Weights of a small GPT-style language model, trained from scratch on English Wikipedia.
Architecture: no biases in attention or MLP, tied embeddings, normalized queries and keys.
MLP neurons of a small language model. Each row is named by its layer, matrix (gate and up: input weights) and neuron, and shows model dimensions 0-127. Each number is 128 + 32 x the weight over its row's rms, rounded and kept within 0 to 255. Numbers have three digits each. A neuron's up and down rows have the sign that makes its largest values positive.
A block is one neuron, or neurons of one layer that tend to fire together. After each block is what it responds to, as a language model described it from the Wikipedia text at the highest values.

L8.gate49:125173209157166092143165082053116122101162123090114105106158154160141070175159144123159114067158195154168101177108142131117118113112120111181113123119147106162093145077118165118093142143128123127147160141097190089114188090158143155177110080121114153102132152122160093079112080130179080158148123098142112199118144120088146108168126116112171102140104132194166114097179087065169130128129
L8.up49:103104062134152116130154110171118143112131088099147134151056082088168175132087116212134119147128111153128118095095126163077077194157137105102125162101096127082104141123106076095161076094135133098100070102125174126172099142153126090132169128138091164133100087137141111179136160094206184167149102152165062088140154126175094169162134167164217171132144137137095144071130192152132108149205
L8.gate318:130124074134139084093114136142156131081187143126170146153136147114107151105134136127137118160142136153123113128089137166072111115148147158148065083117109122128124178184112128165155113075131168125153128092111120142159119127116149074166155115160143125126111208112128114150128069113215110080132091130108107099110098168193136129159141037150121105125150086112108125074131086147152118098143
L8.up318:159172154173115119104156055145145144121124123100139130149198200115128124115186115162108152087124197106156095215071131089143158136123128099185152099133174114157148099113133177175104177129062129155165129194122135100147143103147111141158158116110108156113135127125100118147130121130142087116134042139117092135133133058129098140113115055113102141044116174111156098113125086117116083057096
Description: Clause-ending commas

L6.gate189:119092077103066083143133132127106122131109076100122127170076145101093166139129098193193169128126126123155158150079144106173143103151118113159062117121096134102155088084153136088138171114107102179102130144084113084141138103173113122147100088150130143159086149141147143072146094152177141141113106167088128144092164078120152158167064145105136167101113066187160113073131179113080076172168
L6.up189:068101150179100121156151086095150072069160089099121143098122078116175104128137097092135128116190196127170067093121146098147118101149133149182086109089134125109109089138094071147139083110124168132139061176113129071143110098196175082156121105131060077153096165074104125098113131127123145089109095131123132098102101179116137194130146143133113172096098106103177156108176123169167107099128
L6.gate421:131134126112156150159085153121110116064107091155044124150090139133098160146120175132191098119176117194142107116092096115154126135112192133098152199065104071129138132077168138136086127135137125049145110123112109134163070183117128128115133087100120127128173166124122154106158185083132125096108092137138175174095131127103110129130166127131089139140110120170134156112066150111093152043121
L6.up421:149175113155065145178173019159175134143153125171170165038122117093106145076133147153106092098135145130142143128204185096188091118130104157096092141139086162182126125118087121101156124091115060101075130131120127112142087190119134151138136117127097100140117159117106121116067156161136115174116148168120194092110116128176099152151157155124124119123112133118139080143141158177107147129102
L6.gate523:187088086152109134123147145142097113132123118150130107140071120110093073161190163102067129110146137159161126152173114088110153105138090115104131154071071134149119136113142120133121155154153100120139058138147143149111113157123069103150118155143104075102190111135164140152124093082144133182108056088115148105116133111118133146176151135162165156172131102110123126173148163126099090084093
L6.up523:089077103119131140109133125121105120167182168138070144071088085179105155108159147146129072074100144159128145112189103105082161148087113132172143162152165101143077098136145186108130131131126154130102170102114180150188115097117136132173094168173127132227104197172107110131154149167126176135119088182078143146090123097086148127158169133059155064135158158109174117146151133090120128111171
L6.gate616:119111078128112145140094144086155099116109082152098127106142085135124197102127120084121149070136142174154128146069224142130110075103145160118149193111128106118129052087101088147054164115143113137125196156085061164186087153133153040175117177100123128131123131082099115126090127105089092176121063156150149147095145154164103140115145136137114136123153055225137132157118145070132104131126
L6.up616:146107113105165112114101095234104053134074105139159129163112084081109172082095128149116110089124183110174112076119157083130123145111105107064105108111108128210176132052116157066099129140114078173114196148102102118117145163091079137155133132109114114147154150089148104105121145115117103156117135177144166130155050128095123093153163105186092123114109113115125184166170194079067134074132
Description: Wiki heading closers

L9.gate6:123100124163129145119123107178098109154182142112104116138121080181058088117084086122057167141163102178123128157114147123129072089167104071163061151181144100123103073129131128130165154083138094172145113101150138106093084140131093190118056081131082096145099141107125127115124128126088155113103096128143116143109093115149146164163126131126141195138108108134162160106206136145147169104116
L9.up6:123143098142110135120135145183105118102162085145182060137092119157098065112100105079042134159123098176150116136122158103093125100079081091098104094143184094100097118159125124157096136104164117170125108095119114118098102094115155151151096122112091097149106089087140144124135117148056169156128181133100084099092146096107138135188117085143137114156117098167136171187138117167186195123126
L9.gate9:175093092136175141168115074090151153145140074095196098141129096103141164175126134099129162108156181162142150164137180167151065120086155118129151117120114135142169128138124121061126132081081152140153140080097194147090101129184193163072130078135111134128144148191101146130138093095142120117108133092111104142153147043216137159142091106148101150050114105135168118135114144100117141100167
L9.up9:085199166090076090139149099115119097148089172102076161113164187153175112099096134124107111058026163141118137128151168137142090129187107074066085129139106100147090178154098116121170066125134052156058103113132192147146166132129161181144061098091142126143130125050160157164181139160221144115142092109147107134187096223141167165161155146152084148130102115158093143093130095167143119114160
L9.gate50:220094117107116118124101148148097060159149085073063113137133033162175118142185160100156168075154151149111176118117130134159114161165154113158122139133086099090144147100083110140147151133156126134081093107133175066094163135120033104144063088063119108104075117091173112068131091124151174107116142145114136103187140119136131102145171197123126098092124148120110088131064157116147113121123
L9.up50:169140185124097127144126128160129084115150069161158114175147112143123083117101153103100126142129115139118153159102193139080093096160092149136073144136196136121119131129118161129089052119095100129051043149094167124134166144138123176176114127192139099185130165106136106167180096093137190091094024139194154161131121195180163128147135160111130161079119167106100127171101122159123148155110
L9.gate87:135125167143097054158136088129060055114138093045090155192171118125167132150175162122062177110140158144129169165115114202113184127135152120102114150065151130136160089099112105153095103150111066191135134085138160118104138114139097132120105140156117084165111107064100142165150099084178150157168064159158049183128141142101138072165120126121142144135112114154110119092164162102138098162129
L9.up87:062184103163152117090124106086144070054201145144113116075133100106149068162135100088061130126183141112139127118080114113081127144171106197191141079121131139112061186120105119182134172121094146111143132142132135104118149092130118103123075150174109185112155083138076098145111191157126135138141120156068138154126174099128176152079128113170135111143090207107083093118122149153154146101139
L9.gate381:162067088143107150137122105133100173107132139129140123137162150158107192183106126096132078116154158111149078173090119105180123173112121111145137124147126152151115135108157078109117129094095121105106124101159085120139164141126093124177151083151122097175123130114101156131131184109112137172150099196111169113170125101136119085095081140108057172129098172099112199122116184166158121109063
L9.up381:073097180163128148116123142149120203052108206116163141098133147134090106152117110123145098118133154150149120094134135128160157103169127132142111072095081101131173122130084090166077131088100111148107078132151121155133141087172081163140145038072149101147147108101099150201098056112146102112116103141191205111163115107121106108098153145107110131141153148089129176148090100079150125138130
L9.gate421:142071109116092074179086116095153093113187165087152129157151093089094088138083127099127152116092081142181147134096165115121099135092107111146084121161180190083055157165176059173087104151142128149141128099115144122093091107159170100128054170135106137138125210110176123055160075149154133104119138083146126120094116075155163169145128159157166091173068141108117123083102154158091158126157
L9.up421:119091108095075073158142085143137137144157111074108131184123141126147174158096093113095133118149082125116125071127149142144113152124189184086100117094128085166117159113098162084133109134213100115136143085124121123148150127116089128108099067131131085133093147095093037107130087148036181142162159078092125135171147181104110079116132144122142143166186080138176076072093137181141073117148
L9.gate464:115081105139100088140123123138142146131115121086150167092158077135143066180146136132077112098068134165182155142107166079127085179119064161179103177086144088117093145114113077163137084157129111114099162117089177124155124094140088090163160069120159142119120124104097105157116084140128147062145115054062125166161067107111082178118127127135101123205115112110152100136077145121139140128123
L9.up464:139114118118142164115111113134128122100115115169131066133165108116166077073142158107131138123193107083147125195153115062163115130140079085144125093122140129088133134119140139097185120133106115129098142136139162123083125171136134178124076142134146158129107191079113052167130143132147167070111185118163147086177090078148188146173152099162177112186131128129160072168073123129139145160161
L9.gate601:160088127148146106151138160107162124038149100061122058140141143122145097175159104121152143141160147136162129149105154094124121132160152064157165155127137146067020212145114099111123160093144109125163076161152141169124120078103121055070078114110129163122165087101124143106086104136087173098110169166095165060096117118121158107134171113101116094071119104129129139138147084178092105161119
L9.up601:122117163092118107167102108170089138121110134123126174120117131148159130125097149104142098195141150161108138144148093087159110086118088155122115173146098144148134069107149130121091097127110117122112103109151151135120122068137144156130126107177103195049103183147098132133147101104083126119099129216112146121137109121122114148098108104146114122096196105190140212096104108147132162118186
Description: Word-initial r fragment

L8.gate5:186146109097089113119114105115154166106137121143133189144174074118127109136101118147153105142076109099138101057082075180102145147124165182109099181143090146115160146105136109121124161135116175140116112110077069168147153012131174211113125117161123131113124188150051193107146080113163171168128137161143109097087149066140094114124128123118109167135115166154073096135131140135147142161133
L8.up5:181117148135117103104153051151143078118185140100118112151129168119118105088116133130108124093059126097100140126095050131119138126092068129104138060180166108142154110075093096144196138105122071151153100113092165168127152128126094099130126156118125127138104126195179108113077167169122142115121125142182153156145172125158133110146098145143095143084190117070132126141113152094163140134152
L8.gate647:111153122082125107079140121149104086118105142098111162169169143063119061085167095092141141138102126103032160130131119159083094132123060173073138105112136094123114050143123103095110082229122119097205125111129096160146126157165106130144090138120142082074119153178041127088093106157163113112160128122166149124107164106082097112103161111147146170114147105144102112087125133134143119126174
L8.up647:118115171139129131192150155130134133135136134110122173135164122108092124097119149151128093151132166142141110131156126112116131133113122116096116218134190112082157128113137103091148131135120145032116087119073219105118143129110194194131115103221147161091104121191134150086132085178076175133095135181107158126157115137107161206075076160170144157139165175123117160041098142094158152095120
Description: First-name endings

L6.gate117:117109116174051137132139136124119116124156186125097140174097117150067126073131112103145114065116123121154111133108152117077100075099117176144129133126147166136187150133098093112091115113139147127101132071094128091160122124157081104139134131123107087116137175108165093172151101123077154072162117110148141132172157102137090110096144123137162143084157097164115146088186132113155171121118
L6.up117:128170156134092141136130086177083102098091089079153145120132144184153094067139100119191165078112148077064111151166103159153147142191048163171134118123142143127074227133106106137113101140074079124182164101079127149164161108101066047155150130130165121086139074087135087146126129180153133128119098169161166176164133150121096116118132106175106084095124161113141163104120138138131134118077
L6.gate354:213120130169133167085114065085123075161134084139145106147123110165137142136143127088129093132110162104101102119162149122105094100163115097124154159119102104104077147096093116169120126135106117083145132076108152164136107026129084053108169197113124165145108102082116168078141124186116142181135109091177124098174101147133148132111161085207154204077104178122159151130120147129057164137075
L6.up354:154193134114129071131089115140133077134157095133096127180097137150089171105132071141115150095113167129171057113114154150121101123122132068148093108103129168178135093187136171137144107145086103119116144100071189121138149140073153122103114145147101122102152094166123094144108119136127129142115098093068191137095114101106093123136116155094129099163170106140103117107176154104158113124086
L6.gate564:147131103076138104172086104094138160125190082071091100105078135182118129132119176143163145159131161048143129128146054110131140149157152113174126137086132115122101158132129131092201123128091133116113114117166104107116144142128148092156145149131126181132127180126146034115077135181162162108193148158130082169121194170128105099152116156090101124139119173112114176190127093131139154077141
L6.up564:108140235152120168100095132195137057100166178093165095121148112183095115096128106097120105132143130137081167130146169081153122089133108113098059162145124140144109146132133096136086040134104129084177146160078089128145135132177154107041131123160119174116148154136111159145105116174156107137145220096139146112172112069115088109158136072153166114103108103167149108142175137199135134134063
L6.gate572:114067108138122107111117049146148147083125101126142096141095161171129145118154116149135145131099077155059158109165080063138086085145144130101115081129134137095094114140162125183160093142144176138122139106170133130095099120157102126122153068210149099131096157079066098081131189127103074130050132125179148104139119128083124138131094144183091134103104088136129160095149122136123178096119
L6.up572:205128132071119191160081144082061147112231113139189154132093117109137162109084113076089072120191150100124108111152172112135164140094158126138197127100169078119112086115188120106132121105157151118164154097156154137104184088130140128141089120080136138133100116109133101076122139108117156135152106130124119152093163154097140130119113108116115069175162100105114062161163165138125132110102
Description: Word-internal subword fragments

L9.gate86:135148117132129157061106139176098140173134119117173157128116174112095154239135120088117075115090164108149145119112124116119177157085143131117125133091085089108100117087105104184168098097090050148157123093111192093119113138142145092108082158125159122107080090170167161071141106126166140138118105109151143162119126173120194120156077114187079188151077119145154090111138167083130195137131
L9.up86:023184160175156101156181151138112114163133147068101118115111149084134127104137096152108147112139109107098145150187124104112120160102144143154163205106139184168109140103077096102104164170116087124135102141107140104133086157133116077137129073104136061110137109150145107067075115069087126144169172127112185157121105124119096169132130163169103166085154097087133113125140100165156098096154
L9.gate123:150131106189152152117134128133104158093117143124184134179155111134162140122172138146140144135101148129084119096103160102079153112140086143081062158157098152104095103126089095153102141099156089092117112141148145080049115083103164156116117085179134164109114123130083155085124121051112218158097084087166089114155086156149138169079174142179099063149173104160145127080114135163124164076120
L9.up123:122122136064223137164091111133102129154200086148130128105225166143076109115173136140113157114107127098128125111144137111105074112128146140117082137135156146137149106096126124141117109160141063122161168130116153121121127097113075163126088112133134158099112088157157154069158131056084075141142116157098118071103173125126147140130071100113133161117127176109135149137095167132138120161088
L9.gate333:161128097063162165088080156112129097169135144127152153163111123154166090112128125128071119152077190090124145124153171136073128129133112132091165134149138097140128153124146091102124154132115119122095088054078068122089141118172136096090127132123160113088122156149157096056101089133157116088146139179122118158172158079130088127101098109117118085170121124175157121056103086090148172096091
L9.up333:113142144127115175130070167123135116125130052173144159146151090208181140158096122065127056157116137109144151095126168095157156105108129118109145151191165124217107131098185122154124051153162152089143068094100106130110110169063144134127155098085044142140144128081143147109129115131118164154138078099114132126144107135158137062103123134118136094188148107130091189131116160133131108152223
L9.gate412:133122182154147145180121113134122108079172190169082131146165132122134144148116163137104092147171101094139120117187167071092122118150072082160158118075120119122125138140136052087115119062175147122151125105111082163093122102205043139094179134112094145165146133111129107116130148038104141113053138124163100112167117072132131168166117078084140166177128158120135125164157155196175183139130
L9.up412:136108133174158078172077128153197160161105109101170149100127154120139136098134172161130086124119148119078126087162156145149138089093091092172120134129144111106128104102105119120085171098137099148153086176060152120096099128145121126117103086081118107158113157114123125155103121105127138144103125126124097115177118092163121142145109095160142159163152173137145172139156170159136155124173
L9.gate463:096094093142170140147141111143136165063168161101151092180092121084164087153125133127152127160076142104130118175114140101146098143168112181171151117097189126121093147062118100127130126129121096127165102130161187108149154162123158072114080101061106122116162071143081126145130169145083228095148089158129130101108130107140146181091137061179131160073092166143168100132149133112065118099151
L9.up463:103101144168155135146091127141184101107156181148144100142157105123125128110153118129056109105125102172106135147145135154104200087134136087138158102098145143097184153101123134086166092115142105140159144117079140137147130088098078075158090149122104120090093146146124180154152086133173109147157191117107117135151114098171173218101109093096157146127200128144120062131090166119138186171125
L9.gate570:192160048120118072147096192131167119198191168135102111129100096167137145130145193120197096164124119144120100121090141111122142145140080168134161121115148183072107157141146089166116144135096151148138090094121134094118071127139081092139198128147108109093153164098178125141135136114140162089090097134152131121207136090197089133091111098102094113137140131149167069113155120109140105086106
L9.up570:072137113139089140139121144169134173149194134177173048139088150191090190111122109116114133117117149092133106101140099143103151187135111147140195176116070142151132109162135146105143110117104184103099117132209088086102112107141143145161150099176144090128130118164141167175189134160128142156109116126134154174136149099145159128084136139166085125168155161154161096116118140122129170089093
L9.gate594:153180111104162102157082206116105116097099147105171018137158143107151132117082103148183078155129131139139135152158096124115080138106127160142114149088125103185133113114146134087162152125176085090098082133083123083138133117139155142113075096120152153131083072146104162071134100132134151107064114141180141192138125112124180146105134096162166157176144181134110138159116206139183168111116
L9.up594:112132092115105099090095169099129157096122166142193135134081115080088140143150106135157148078120153161174123127124147143088148085096147163130164098086149133105125154135158080068130141018200146133114040098076164123176091155154097059181168133149182133121130092155140183115123162130081176138104082127134089093137109092178155139130134127124148130136139141131115125084142067174135097102047
L9.gate648:192118112098145113135120114102131135082135137157149105147117120078067103098181145131171156117110146107132111096167096166084060119150154137165102174149181079133116100052077085092163124122102121069145055144096078116093177117106145142114123127166111156070110131081168133134071140150126082161081090104096091144125122141120052141123143196132069130158111116134165118080184141133144171142137
L9.up648:131120105178139136143132142130154220132143129128130087144184156134131176134176159085145124130087088102133114138141084187143130045110098146126142169161061126129147153139074111115154055109151082111154146117071178103126106130171144089074082137100186117172059099120120092126102127092115153136167092131111180129114167120095156126119095143114184166098116113148131085078159138126146082157130
Description: Biography birth parenthesis

L9.gate72:163148064118124113054079113098137113135162140048164142178109101077142141130118113112104176107138126151084120101134117147083077067155096150117117142088157137135155085129071105176123129079135142145122147056121102142131142087158103092157122099133149177101101128071087068072141108133161130068085135144128071153085115121147124163187161144210119163124162137150156129106071130116139119089122
L9.up72:139132134131114150207123143099098102111203131117138094190140107172143135088197181119114098086145077131140117120118069142135130068143199141182121162152071132125103180106142104096205168086141081052139031131099139137155131139120112124104105129132145111147087084128141151051127145110141159128140145119134162129112124124131168141162131119094146195198124105130140166138092113138146187183140
L9.gate92:090114160110128057127191123098157130165118095123121154175194057120161179184138107098157108177133130135108167084106173157123065109168097115124082171147133157096132079123123065102149152144055101112158077138117147133161093080147091107128156067137116088157093077096068104193136099156112179179138150131066125149141123137112064159151122131185127125107118165153150134117102110102142148089189
L9.up92:157161112166183170166059093096034182134125128146117197156139161119110163107130151141173146138189053171135150096102124104140120119140157126118149132174165129139154126123059130115123117059084100136134133123096104185123148189205109124130127128099093155136135143143103159140163136186188170123127158129079038129113144141131080113136133119143131151172159184117179134123118121120095094108095
L9.gate233:131078148070133093107171180111105078123166149154109169136137138100125120176132129144105186196126096175151200167133145153136149143124107124114113088139083116160155154136122093115153164126180112112152087140095137128120139143171100096068079108148194077102099091122167171131102091084159178123125111117215153156084129115141098199110145098111101200118153069187163109096172210102112111201141
L9.up233:148143075173171134161117146178095080123110142115133071143102079146097066121154152111147087113133128173113095114195108164119135172107143098132140142145150138128107149101143109153099090051084116177089182143096102143196148156194131166165133098138150178137084108107174122130121162112163143142151073158106073119190129117084105115089160116109123164131100117116112111099134133122130159077153
L9.gate383:130117111115119140202140155136130097122152080151086137138095103141154119099195162146148142138141077166056174080167143138164107096149126062229136176099105114118097123126052094154142211072158093091097107145173097117152092168143159076092123097136151109138148146100126119109166142151203117099132093155147084135127131133123113194104114146144137184140089128142143153113160174076134132110136
L9.up383:124183135118118166114140134137129094129125102156097108070116153116136111098189211127119142184154096119148144123094095067146105179114118129132090130068105104130127102148123113132117174132203067149100066147084113108142148140147103097146149120133152109095125121116111062141206105138128102129168144123152113084117150187117096179121123108097220179175165130151168160120116140119147126127201
L9.gate408:129173116134080083171178130130110103068135158077116130161127104151157143227133076112105126133165165140123155163080093111157127156109121121161139146086089122128133157081115085079145133113142120149145140142128174192163086070150078124121140157192142182031113186094188109026170098115150094140126132107159080076166132135162117134158127098162106138115159135193082136054136177086146098144110
L9.up408:133153125118074115112158151151131107156170192111069112105137091156183093184136149189113132090153139128140098120157126114108086157095123170078121146124099081101166187121127167156147141142137143091138213110157113161160109061089134200108138066117109181111117133098152079058144203128121110139191174131139131083135130150177101122187106172147123134205104120104171223157140169142131157193153
L9.gate507:118095078197099097119138111093126124071138101144177073154139085139096092133114160144077130143201154124102106062168149131107135111081166168122160146113175202077127154133118151134116096114125146133102122123120162152142171116112109134124091057122146117188105186112145105105098106152159085064111083181173117182103055103088081142123076153121123053147114185124188143139131149087109073096105
L9.up507:145141167120126119170158113114102134158108127126143165102151111106151118125103105112115115120106126187123137124149108106142089091177107152092151144117129147115215186062189100149068192120096122174158160134149082205161127144126150156111149108125100174104142122170146160116114128125171076084167148180123088139095174128115074174136098114175168148110172121157110093113107104082096160116143
L9.gate510:155136086131180109160075140115107090125125103114164140127123094139131138131123152158135117151133148174142187128175114144089117177106118129194081128070104084137122180075044094148139167089167126122124136100083133090084074094101137083111126165113128061192072130131101169138174139070124140117087099145171127089109055083135121133167076102154143125109096133134220130143135161119150130158161
L9.up510:111137098166117139201140096102168082120146152128160121206150135094180198115091183163135116177096120132038080161183179075099102111116116079142168070102105146091121078108093123102143148128150071137148157149173102108097105115167137145096166188138137173179136142141076142115131138116144129116076101124139119096090123160142104160090106086107202130150108114109081137077116119093125139132140
L9.gate696:134119121169135086107157123114145105132064177125143150215125111035179068120126103140114125070089130089125116147094071163091160100102123165159171117095173130099123141083142098108129095091108153129119069104138167115143184077105138085095166137157132150100133120064101108121125106129188101180127146110123094141143168173094145153167124125160142116172137093121133091108101152108108118153147
L9.up696:168150167198097142165145123100104113128123164100132150139098105157096103076076166123079081030136117133106112083135148069106108114122113126118103140169127152136126131108152128100167101131124101119075100190127093091130145110165118105153119107108111113101061180055148119077138080181124162062133168116122143129094165119161176132111088130046153085165129085137184150106112164169161126094078
Description: Clause-boundary punctuation